python train.py --num_hidden_layers=13 --hidden_size=384 --num_attention_heads=18 --num_key_value_heads=18 --head_dim=32 --intermediate_size=1152 --vocab_size=32768 --hidden_act="tanh_gelu" --norm="layernorm" --norm_place="pre" --norm_eps=1e-05 --positions="rope" --rope_theta=10000.0 --rope_fraction=0.5 --qk_norm=true --attn_scale=0.177 --bias="none" --tie_word_embeddings=false --parallel_block=true --init="orth" --init_std_qkv=0.0379 --init_std_o=0.031 --init_std_up=0.0379 --init_std_down=0.0219 --optimizer="muon" --learning_rate=0.00575 --lr_mult_o=4.0 --beta1=0.95 --lr_head=0.00477 --warmup_steps=83 --schedule="wsd" --decay_fraction=1.0 --decay_shape="cos" --final_lr_fraction=0.0 --batch_tokens=32768 --max_seq_len=384 --doc_mask=true --z_loss=0.0001 --train_tokens=284700000 --max_steps=8689 --dataset="wikipedia_en"
MLP neurons of a small language model. Each row is named by its layer, matrix (up: input weights; down: output weights) and neuron, and shows model dimensions 80-207. Each number is 128 + 32 x the weight over its row's rms, rounded and kept within 0 to 255.
After each neuron's rows, "raises" lists the tokens whose logits its output raises most directly, leaving later layers aside.

L10.up533 [197 119  82 145 168 100 107 161  90 134 135 140 135 127  80 124  89 117 151 133 156 182 121  88 101 131 104 133 107 156  87 123  91 131 143 140 127  59 105 139 149  95 205 170 160 169 122 164  91 179 168  69 125 120 155 161 116 113 184 111 154 108 107 132 147 138 120 100 157 145 119 128 168 149 140 151  92 144 125  76 173  82 132 148 177 158 202 122 146 183 153 145 124 166 111 128  86  48  89  71 124 172 105  98 133  87 125 168 106 103 117  62 129 128 101 233 125 110 176 130  74 115 161 119 112 124 135  77]
L10.down533 [ 92 117 188 137 133 117  95 201 130 157 135 174  88  72 146 136  76  84 176 118 139 109 111  96  93 104 123 139 190 119 112 124 103  82 146 165 136  70 201 119 116 115  97 121 170 154 114 143  81 105 127 148 167 181 169 101 127 146 157  86 118 142 141 123 154 114 164 180 137  99 146 127 141 143 176 109 129 107 124 127 117 120 120 102 137 114 119 125 137 169 136 108 150 112 115  68 133 167 119 143  93 110  89  92 114 116 115  89 146 135 129  88 107 174  72  80 167 113 143  89 144 177 123  98 117 187 138 147]
raises: "es,", "e,", "es", "onn", "e"

L3.up179 [102 154 115 130 120 111  69 167  83 129 138 189 133 141 105 135  96 178  82 125 125 123 167 130  94 131  63 127 147 125 164 121 188 106 110 212 120 104 109 128 105 136 180 139 141 156 125 130 160 223 108  83 148  89 103 123 141 113 105 125 149 111  83 132 145 111 100 162 100 108 148  97 157 136 203 192 135  58  90 148 184  99 123  68  78 119  67  63  59 122 111 111 182  99 153 122 128 154 139 161 177  93 131 157 110 142  90 158 172 113 160 118 103  97 166 165 164 158 123  70  69  76 140 126 194  91 133 160]
L3.down179 [153 124 120 188 145 136 154 160 144 100 118  84  93 112 129 108 141 121 140  65 125 218 135 140 153 156 164 145 124 156 117 123 115 134 125 100 126 103 140 112 143 119  99 135  93 145 189 126 125  15 117 144  89 112 151  90  89 115 169 165 113 114 169 130 131 202 120  92 168 117 116  91 132  76  51  57 132 157 185 125 118 110  90 160 129 137 192 137 168 178 112 168 111 130  95 199  70 113 157  70 116 174 167 133 137 160 146  87 122 144  71 135 143 114  92 141  68  89  98 186 185 176 125 107 110 180 104 140]
raises: "\n", ";", " draw", ":", " Location"

L4.up1047 [ 98 115 115 165 138  72  41 157 125 149  91 138 140 136 162 144 123 191 156  95 116 142  98 171 136  47 109 132 120  94 127 139 183 117  69 159 111 161  44 136 134 111 151 168 164 122 111 119  93 169 174 131  96 128  67 172 101 104 116 129 132 159 102 128 169  93 134 132 101 162 152 131 125 117 136  97  88 168 115 130 153 140 173 139 101 170 143  70 105 118  77  75 148  66 167 156 113 102 123 168 124  85 164 170 127 135  93 192 111  58 131 181 124 109  58 169 168 135 157  84 110 170 115 177 133 120  81 170]
L4.down1047 [209 114 136  36 107 133 195  89 119 133 128 112 155 160  81 104  92 184 133 163 110 109 135 117 118 174 110 105 141 151 166 138  96 101 126  96 162  79 187 115 131 119 112  37 106 140 182 154 168 102  82 108 113 122 199 134 176  73 161 162  67 105 164 124 123 147  73 185 148  90 147 130 171 120 118 160 126 147 127  96 107  57  96 137 153 126  94 243  90 127 168 179 122 197 114 105 175 124 123 129 173 180  92  92 105 101 113  56 113 152 137 130 111 110  91  80 121 129 125 127 118 158 155  65 140  90 155 129]
raises: " Location", "|---|", "\n\n", "|---|---|", "\n"

L7.up907 [103 163  94 200 145 182 122 134  72 128  99  87 117  74 114 166 130 136  71  81 170 186  71 145 136 137  98 119 118 124  77 183 147  79 109 169 165 100 143 137 144 103 131  89 155 138 146 139 158 123 148 156  87  99 133  73 108 104 105  94 143 134 153 156 127 139 111 149  93 119 147 118 168 150 122 119  80 117 100 155  71 152 118 143 111 110 161 113 101  90 131 161 112 152  89 173 192 147 165  99 132 111 149 153 122  99 156 140  92 146 175  75 103 172 167 129 128 143 114 117 105  85 187 139 111 196 134 126]
L7.down907 [112 123 217 123 110 109 118 107 105 101 160 168 139 192  96 129 130 160 152 164 117 169  61 113  81 173 138 142 147  69 148 159 117 175 109 128  27 150  88 160 132 148 105 100 161 135 121 166 184 111 144 135 102 136 156 146 131 139 178 160 119 185  93 127 161 201  78 132 154 145 111  90 137 123 117 131 139 134 135 123 185 103 126 162  68 136 152 137 183 155 125 137 170 138  97 133  87  46  95 144  89 121 152 127 123 133 165 155 177  93  95 106 199 118 142 147 103  71 123 112  55 149 127 108 114 105 158 144]
raises: "g.", "ft", ").", "Z", "A"

L6.up1062 [149 144 118 185 129 126 153 123 127 101 157 141  33 166 100 143 140 160  98 140 110  87 155 122  81 130 192 118 116  64 102  92 108 117 177 135 104 130 125 136 107  68  95 129 127 146 112 137 117 127 180 134 100 124 149 139  84 111 159 177 123 213 158 153  55 108 150 148 135 144  51 184 108 150 122 184 106 143 144 113 108 185 107 117 131 108 149 130 181  69 108  85 138 143 140  70 156 119 115 119 113 124 147 167  59 180 148 111 155 157 160  95 120 141 117  95 112 116 133 147  70  72 121 128  92 134 135 244]
L6.down1062 [157  85 102 152 139 177  70 105 110 144 171 214 119  90 159  99 161 139 141 134 163  83  58  74 181 123 100 120  63 106 169 163 100 107 128 187 109 126 143 111 117 107 180 129 129  77 116 137  88 161 151 173  89  93 122 150 122 129 128 160 152 205 179 163 125 190 120 167 110 184  54 143 122  79 146  80  91 119 155  93 126 122 128  94 127 147 122 106 149 137 121  85 134 159  87 121 151  95  81 138 131 120 128 118 170 134 182 136 173 142 119  85 113 132 111 113  73 162 102 138 127 139 178 127 145 132 181 168]
raises: "r", "ren", "ra", "s", "g"

L8.up1125 [108 136 190 162 106 104  72 134  83  91 122 142 145 165 161 104 112  77 156 136 114 138 133 127 144  96  49 194 162 196 164 178 167 118  97  85 106 113 147  88 182  83 106 166 138  98 148 171 137 107 101 168 143  75 147 130 139  55 127 145 126 121 124 139 154 112 117 129  93 125  80 103  72 130 114 149 116 160 190 142  89 137 177  54 157 172 168 170 116 152  86  80 103  87 139 135 142 141 103 151  90 157 144 123 141 177 134 156  59 117 134 163 139 130 144 168 201  94 124 118 173  95 124  54 103 147 156 181]
L8.down1125 [170 105 107  97 129 140 142  96 137 124 121 147 161 170 105 123 188 175 136  70 164 124 154 139 117 185 190 114 140 151 101  50 175 139  97 152  82 133 112 106 187 135  89 118 171 124 154 127 144 169 144 179  86 194  86 110 135 151 126 182 110 132 106 138 220 152  90 142 104 154 159  88  99  88 151 146 123  65  54  89 184 100 117 124 127 133  72 145 186 119 142 118 121 143 133 100 159 135 133  87 117 111  93 169 139 135  62  97 171 110  94 129 144 164 195  76  81 133 113 124  65 128 121 125 126  64 126 137]
raises: " who", " whose", " which", " entering", " whom"

L6.up816 [106 123 146  99  64 147 182 149 134 117 135 152 171 177 136 172 132 158 130 132 116 153 127  75 164 166 112 155 152 184 121 154 156 143 119 165 162 122  98 118 110 102 149 157  95 155 138 128 143 109 127 136 123 141 161  82 157  96  82  77 100 135 116 121 165  95  83 112 166 126 129 123 141  68 222 121 143  57 149 166 140  88 157 107 144 126  57 184 169  70  68 125 132  72  77 168 117 152 138 176 144 126 131  94  93 134 127 141 146 174  66  99  89 108 184 125 104 129 171 124 120 104 169 109 107 109  87 157]
L6.down816 [198  72 105 115 147 149  31 113 143 156 126 131 172 102 152 146 115  91 161 105  53 103  59 155 138  94 121 112 146 125  85 144  84  97 141 113 139 116 135 198 150 172 166 139 148 110  95  79 168 151 181 142 147  75 132 111 130 145 140  85 125 116 138  92 105 177 149 126 101 158 105  92 124 178  77 139 135 105 152 144  59 182 123 123 122 143 158 172 160 122 110  74 104 147 160 110  61  98  83  85 116 104 134 124 185 137 106 108 169 121 183 152  89 174 175 120 121 138  85 149 136 100 136 149 115 159 170 125]
raises: "is", "ts", "om", "aud", "au"

L4.up902 [ 92 115 157 168  89 122 135 124 128 108 164 119 173  92 162 203 100 180 142  79 119 133 141 127  98  60 134 113  97 117 102 151 169  83 115 135 137 164  83 159  80 103 148 169  98 161  68 125 151 232 145 100 161  83  57 146 127 155  69  64 135 123 142 102 145  87 124 134  92 118 117 122 156 104 186 148  98  82 106 116 237  92 130 114 117 145 128 131  89 120 156 104 103 106 128  82 113 127 191 145 115 113 112 187 162 124 140  99 146 122  87 107  91 138 125  96 122 164 171  93  86 146 118 135 140 119 157 165]
L4.down902 [192 124 104 116 165 164 106 147 164 144 118 176  94 157 103 126 144 130  72 176 128 170 120 125 127 183 115 155 144 124 161 116  67 161 135  87 122  65 120  73 167 145  97  82 115 103 179 136 115  43 152 128  83 156 184 108  99  80 178 208 133 136 138 155 144 165 118 111 179 140 106 160 115 136  47 111 124 202 159 156  41 153 126 150 108 119 131 137 165 153  99 127 117 176 136 151 126 105  32  92 136 142 138 103  72 148 136 148 161 113 121 125 172 115  50 155  94 113  98 141 185 107 139 106 114 146  87 120]
raises: "\n", "\n\n", " Location", " Ref.", "ics,"

L7.up844 [172  41 125 173 108 114 128 118 131 126  98 136 106  90 133 139 197  66 161 136 171 146 162 143 148 118  92 180 121 251 141 135 157 201 139 146 162 139 111 182 157 180 117 125 161 127 164 142 104 135  92 145 158 133 124 134  83 155 163 143  72 167 175 146 139 141 138 113 100 148  99 120 120 113 145 133 122 111 137 101  94 102  84  94 119  50 116 166 124  79 152 160 151 169 114 170 188 168 156 128 140 130 125 120  62  72 115 110 104 168  99 130 119  61 102 150 157  65 124  90  76 177  95 118 134 158  95 102]
L7.down844 [149 160 108 118 137 162 131 156  60 158 130 128 100  84 172 127 158 133 140  85 146 188 157 198 120 120 163  73  85 107 156 130 123 174 163 136  86 100 169  91 139 118 141  87 173 125  98 103 123  72 128 142 135 117 127 103  76  91 149  82 154 137 101 158  49 100 155 118 117 151  93 124 227 169 129 128 141 147 101  93  83 111  96 132 134 171 172 126 138 163 154 139 118 120  46 175 162 163 207  60 109 123 106  83 104 111 155 147  60 170 161 136  97 119  60  85 136 158 163 114 136 157  50  98 113 111 115  95]
raises: "ine,", "in;", "ing,", "in,", "ining"

L10.up71 [138 122 145 135 128 109 149 123 132 165 125 162 144 119 171  91 131 136  82  99 100  86 108 134 178  81  92 141 173 126  83 158  97 204  95  91 126 135 129  55 101 119 131 180 193 115 115 186 149 102 143 109 120 170 125 161 164  54 114 141  63 170 140 127 156 138 101 114 106 103 142 129 133 140 162  89 149 145 166 138  86 123 140 138 156 130  72 128 130 127 151 154 104 131 127 118  87 150 117  96 112 135 105 162 157 155 104 130 135 169 133 149 141 106 192  88  87 169 174 103 195 120 114 172 154 114 160 107]
L10.down71 [134 131 121 138 171 111 111 110  83 161 129 107 161  95  92 157 118  96 178 153 137 115 143 129 138 135 114 116  89 140  92  63 194 128 135 148 192  71 138 209 192  91 116  84 110 166  93 110 191 119 118 188 126  88 121 109 155 125  30 119 117 140 105 148 127 134 132 175 200  94 137 155 129 137 106 137 182  69  88 107 150  46 150 100 130 120 101 168 137 172 161 110 132  94 110 149 192 120 164 161 159 106 158 121 135 143 178  86 160  85 177 107 178 133  91 204 168 104 101 143 114 137 122 125 164 143  95 156]
raises: " towards", " toward", " south,", " to", " directly"

L10.up1064 [149 124 162 109  71 189 167 126  71 206 171 170 111 127 156 125 180 149 140 114 141 131 162 154 111  99 100  95 133  62 105  91  77  90 148 166  87 141  64 140  80 167 126 147  81 158  84 133 161 163 115  94 191  96 120 138  54 104 177 146  99 162 134 110  91 143 153 151 200  99 130 156 178 146  95 108  77 140 138 114 143 144 130  96 138 122 112 136 111 157 109 114 121 115 169 131 108 110 123 101  82  66  92 140 127  74 147  99 161 167  87  90 104 154  78 174 152 149 107 110 116  78  89 131 134 138 165 165]
L10.down1064 [ 95  90 123 145 102 101 124 125 127 114 123 204 158 144 140 105 195 103 120 124  56  92 114 154 144 118 110 147  67  95  99  59 162 135 121 115  79 155 139 172 134  96 116 136 151 134 162 102 126 141 136 131 128 167 121 128 123 105 215 176  86 198  97 135  89 119 193  83 153 190 108 169 110 116  84 122  93 163 145 132  53 123 167  98 178 154  87 139 136  94 105 140  85 121  93  68 134 115 141 124  86 135 132 106  87 103 149 107 180 156 149 177  99 109 148 135 132 101 105 178 110 147 133 117  61 201 105  94]
raises: "s", "ron", "rance", "nd", "r"

L10.up462 [127 183  57 126 135 145 114 180  96 125 100 181 131 108  66  99 105  56  77  90 151 125 107  74 163 142 113 132 138 115 106 195 121 134 106 122 109 127 110 165 145  94 154 127 125 137  80 116 126 157 157  96  87 125 155 161 102 114 140 161 142 126 142  88 105 130 133 100 182 125 148  92 186 130 128 179 117 109  85 130 174 110 123 125 128 195 148 127 108 184 165 123 141 160 159 125 125 136  91 112  77 155  80 147  80  95 152 139 178 137 131 121 142 120  81 199 121 114 143 149 109 171 136 125  80 115 156 135]
L10.down462 [111  67 124 139 149 199 162 137 105 198 123 120 141 138 109 211 113 123 155 139 107 175 146  83 111 142 149 102 177  95 145  59 108  82  79  75 131 111 104 139  93 175  84 124 148 123 119 128 141 149 141 106 171 183 117 166 128  94 159 152 106  50 135 166 134 177 141 170 125 122 133 149 123 114 166  82 189 139 136 165  93  97  71 145  73 139  79 154 132 144 139 107 116 173 124 135 143 195 139  83  87 164 109 139 131 138 103  57 172 166 105  75 112 129  43 151 145  89 112  93 116 165  85 168 108 177 148  60]
raises: "e.", "e,", "ei", "es", "eg"